Part of a small language model's weights.
Size: vocabulary 32768, 48.8M parameters.
Architecture: biases, tied embeddings.
Training: a variant of Adam for these matrices, 566M tokens, 8640 steps.
MLP neurons of a small language model. Each row is named by its layer, matrix (down: output weights) and neuron, and shows model dimensions 240-495. Each number is 500 + 50 x the weight over its row's rms, rounded and kept within 0 to 999. Numbers have three digits each.
After each neuron's rows, "raises" lists the tokens whose logits its output raises most directly, leaving later layers aside.

L2.down1965:535541545492525521529542520489492542543505505504447446593481502485473453459435464517464496512514438487434461508501487527424519382484524526522524462492493492445542524451527439499484557472491525547531422528543457555483543594555544445468488496529445463419441508439474508491459518401532427451482449495563421589500448418453496450467455561465477491487525568500502583520446479450561427495551544529473490506500425482488580477611521545475635540467551453572387487555462578489576436475606416474516409491489568579527512437408535487487584469535530631495472541468480461468540485456483558579565494537391561618455503538469474574455458486528444513576486475472463537394494459516521447476450465471579477527541496452476462588496443612515425574582449552448455477544469493461477474512552481
raises: ").", ")", "\").", "),", ".)"

L2.down1891:489474396429441577446451497453556477404425464505534447514468574387493462484546578454593362477466558525533504436446544502482519515463488474451541514422530470502464404383467563470552433502428473458488443575526429639491482415480401461463585456513488488470586511504482492420499445530499583504482423564432538516525410552553565471523489491549530453477405455433539570537475453475575471486470569456504539545612497428485473425419504565541519393476484623466488437519468501454501471441388599489469479564539563547521480494432466617439513477523528433556439483432537519497503538568505544508470458533572557499466500558465556447474510540531500491584511559484536494451467503491521541489482510485542451449590489484462517574453481496468372575598464452507478509478457501470550505538548566
raises: "\").", "\n", "|", "===", "\")"

L2.down127:522525445522459508489538471561480466445543460525482433541551552452482496537533523623539519557513591514515356482529542547486556499462486527493566397470491506518555541559420493495530499527424413504473553503436538535587508492547484514568431452580521443615472527546559481500564428461420438485451517514502554426519540532550533429417575523473527560469504450482509479463558474434429432424523498606484568432522544397529459424587489548587473427548398471532491424472524441532551484500461446556445378525519394511448523467464499552490551559504479455379462479477422497487562526445484514489413546513548546429478482552602483364484545442459527497446577499496359484397467505556524557517488573544445470460490455485472564378531519481541504491515364590486465475609498517527373517555521485
raises: ".", ".)", "ister", ").", ".\""

L3.down246:429562534516518586482480483502535547492550523523394543489530536545384584457486497492508473558610367546482527438598488386572505401446517482385535500495468498534524517510447496474450515540544468425530544532536538528572484496511512610494478519532528475527520558513520527502660448489448485374488526506480490450499512558466506512438428498535488529555638326434543472556463501484454570511544512429503564477509436382551556508527474525495459486501540497514469412516481434448483436469577513612384486426487418518461545468446466613485464508494416432466489513392466485555518499497458502482486548598498488577502491565501403512495484466443443581579560467456543515464443477526493507521630477533480500619504527448543539453519618515524535538439512585500486555463480411506511524522574498
raises: ")", ".)", "\")", ").", "),"

L2.down800:512536590500489499558483534434565480495607516495519551519525551522463551540536507478463476508505521518483434488590424483546482449480539478392544494516461509499498548497507397509507484456544589653493441516527496520466454518577469420436602569475465450549375503444521456478534477412599494677532540480527415526466508574445474422476500540596476570448432488503547491524537536389496480599494498554515460469502508500497563537469441512442569633354519513441604415437493543423497530553458476483585465440449458561472482530481584503541605527487563521516433607461526492547482471415461532491482478463490424501551511456510528487514474516525498490591483509452397493411548530468507464445467424549555457514483573503509439496465515444471441621427528535590578486564444385525457491582543509
raises: "\").", ")\"", ".\"", ",\"", "\")"

L2.down351:482456504458371517549494573548508547519490548491537472515409554494452564452530540431529494536582537525540432486458542490502551448498479545398592473544498536464506459500397462548516513563477477466594538513544403472534528469568519494501416495512470398504466526497555476432439471521509370482430501447392448444520538525517514390467480486475468498515550471489587452487441493465562558628528568539459578440423531495523476454415558502572395505429498462465471506592492497495582465521507506493454487563509457454518432599506509552489552440456531568480446452419471498524517511584540468535446518495560472596500484486487483446498499526545535468478562550522544538510384542528447615486487503489472469504367432487463552466427569535486532532527477460490431506630509502485500556548524485
raises: ")\"", "\").", "\")", "]}", "%)"

L2.down2005:445554478525450500482538508557484483494526475570482450490535479412487585614492473546618460528503465514481489475453485481505600507505514499504565434379522506504499554480368528504541483533539513521521559511538482554480470538574491535527473468529423479538539552500560568436502422495428458434486502502504507443555528518563483482491500485461458489585475454433567503454517456550490484530525503488501582520483481435534417456461561534520467490535464486511464461446510547572559441526522479524446419501454493477408532440505464489348581484481426478451443507439506526546573567505435445538462516587549584558482530482604470535503510469463547399470617492427450486547331552534461553535496521553471489435557534446509466526520557483466386679494429520531452509535489585472408562554496560
raises: ".", "\").", ").", ".\"", ".)"

L2.down198:408539515505430435509493436572535497465609481443415408507440456480540509422591474473605424544522522503520471392520449471550562469447470538404573526502433542502507469543390496464510515491517459466479513411536423539432453538537487559458565518568328484505454524599528601493520450539479587571405481509500500465472422511466551534455488533573457454539481457484370459556501453524555540510449523522424535497430423516513523425499504358496533541487487568495424533456536410444472476488521561552458508478540509528558481558546451511492559476439507454533380503506561512536489496503507525493407447461422551539443452548489521620586558612529492421552538507447593517593532511516559429483452437513525547419536532465477549485411382584454404535575547449564426534597551471613534490497448562
raises: " October", " August", " January", " July", " September"

L3.down1460:538554511492518518523588474493412517515452501509513597482481485471433447517554458461523471559558518542480435436456451469494465484447484579486590467474448517481420497535458527563562521593493502556511551495548562572428547475494517543454470458567445529372528486491518525436463466520452533468471416486493557524497483536572491472435471576494448462570477423492555455500494534567472477542490608518509510538511510484550503494451454458480501440578416519494541493544508557504528443428528529572452487471548467529477491491461421531455587535564448569447467504437529446538477502506492488524399530510538590499517487492488490515491524524493466362524614462514496556600384567507449538574513563557456539419619494433597465474503508422498442549539562463459536490594481506454490490448535575
raises: ".)", ").", "\").", "),", ")"

L2.down1212:507500422608429495460496474559503508514441456575440462503474502474553464524515543515549511525463557468478434491476575544481554517415463550436667428450527507509494509512452483540542530454476442491512536507453440472534487555533478491481560485491570418452543418463594558459538414451428435465495474575429521466484526493505468409494527545449479517539546388552564482497482527478497507485500447595504571483497559421558424561523491562473532447535433512530545560518466557548546492494517448502443537473524468467521466549472519479448526528485458604470485509463577452609549595447511468535455564525553479420488537463487415471497546543490604375568560535501398486457414542588557519501469552448515469542585393387457526496492448557548408644482455503512556514557489520480502586495497529
raises: ").", "\").", "]}", ".)", ");"

L2.down1728:501474603432606595457543498528507452450512537475589545542491549523521478528609499529526536453511626429457420497506535505484555409503540550540522530492447479447486448478568459486487506570490561558579404494532430466497580582545513552501487475552484470469538494567506514415571445429501452527532524457519364534482348541481508498511437450559414484502468566526472459490428496543548449478509440523471534434414411458497600435528488600493535475474483526496467442533515553474455481536554517445563467523400486549497447478544541494476556452556569494580502484524457499552419521504481534514506540571504576496495439430462463470549555548440492501501519508453368498508475426533547487439470349424521459412563496439481479463485490515453380496454498542479447498521416486434536533499555536
raises: "\").", ".\"", "\".", "\")", ",\""

L2.down943:541489494462475514472526490498563563467499482476603530442511457510494459494496545463474488398538530562398548532543467439617539530448510564460606544608513531493581490525508500503561531494491513555424446573490447548493575447487472448490576459517484512524408487474587494556528453539496566518480490504438461458406453566406542487483516535521540485514492434613501450417455381472474548579593567408602494505538511482535511522546488537454465502481408529551508537590560496479524504584487477463470458482535534416486487557384568465506497544581582503482518538488430482469456498572477466505616458509541438577486518459570459479450582436492480557451484492578529504516537422539498577478460446485509488531505472433604428450505489512560460574539506527546546495421528508508567499478545446
raises: "\")", "\").", "\",", "\"", ")==="

L2.down717:468478546472500516565501484547412548512471526468408510529479509523450416496484519545565496465568497526425478448469491540483480499518485551389569474472551502428518532463431496540404526517521514494576464541504543404492505486468467521517395555557415406425387425525465509524507490497552466490480501465452477447503486507556496440526464523498515487449546386565612490517498504489407535519553507514481541464384467476446565567546540577439419518501533454548488466579465566410460442560641517558519457454491427489537414534474456518481509498540469542457467566395478513597566536465562544480456567562525513431474421528485398484581515523500515445567505484477509543534455554571433511510575394500512470538458521447524527519552472556507533518499565541466548526559450542525496502504522457
raises: "),", ");", ")", "\")", " )"

L2.down1079:480528444526456504488551530577525434532534457554549519537521485424553561532520450483613479532409459455498435460534418433534587515448481565555611400470484467548464468518324508510496479541525503509534528523560518592431544502548509477469428508520469473511524599468520528438491423441496450526425493522547480482518499466540469474496514490464459518535455500452596495381486420522516569513525531484547528551563434429519462485559533555472480501531354563448484520493511413519538555496568480584430419412470374533476468470543497473444544574451460531459496505431494453589521526445335460491431493433579536515464548483572539508474466525454468470513512529409461472493353560550455538545498622509436491441474552368546485560505468490488508621494486409583442506551553515489406473583509500
raises: ".", ".)", " every", ").", " ."

L2.down1621:604480415477445587424494464511573515491520591518400466530476497483526439552415538540606354493506514506559452454610594499479587514494507496402549498505462486437485555381547533509510427398438497508471585502427432452459577471540490490443543485490626452513519383490534459439526473430529478460529471496463568447545470548516508556477552524457472568504400412499472425564462404543597480556455504579539490552616573461497532461565400510487461516612502548529458495501525495436513411458492521528465454558530575463529582508458469521546447386557467457461419494603487525495494512475507545488538467460535539566452533546450537489447512540521511457474512529485519497440528594495416550468520436511497479505508447518453558520436566469544443559510353544525543530519485502516480546519483611
raises: "|", "After", "\n", "While", " Following"

L2.down1661:459485511590551524454546546543533407435442558496443366550564521463528433515593507548598399498553462508492485416510464509542567558463489516414644499453512555607420570513405591526507527518496476470518527490502460484594390465561498542467536437536556483468542525503547551453520457421477491473448522464484509485525491589500497449534513511534571467523476554411485392495463450540496411543484474502470517451437623404538518465466535435480470528565475504488448524477542547490493509532511464520468412535491413464447527451516513527496493516457438530441443499547494558475525510563425486495462641521577470493476420492590526451549567466479528363482488546455416484505472457446481500505436526607554456499554496499413583474490531533474403572485472527542531516503493582472463542512469502
raises: ").", ".", "\").", " of", "\"."

L3.down218:485485544455482563417441393432542513413466572484486562489439529485511499518462558430540449380496528501496529376531537448490497470549446525566456574397472488441540531466547509478510445526493459495502513600493437416465548533522549528442508512505515487526485452499492491478604486425532470482507488552503595563443495524579588446476441521519494503571432464412548516487487473447515457441485499522553493597597382458398475491548429633496544431496515567419490485486499418559445505466440548509464453519454477460501555473381500547532425493497439411524535520474488391482474478484485499452539465528517477537536497518519573418530543513553434531530548445470434520579545534470469549522471606511544477458562548496524384555499563574441424560554474606426514547589530466447469453486584495
raises: "|", ")===", "\")", ")==", ".)"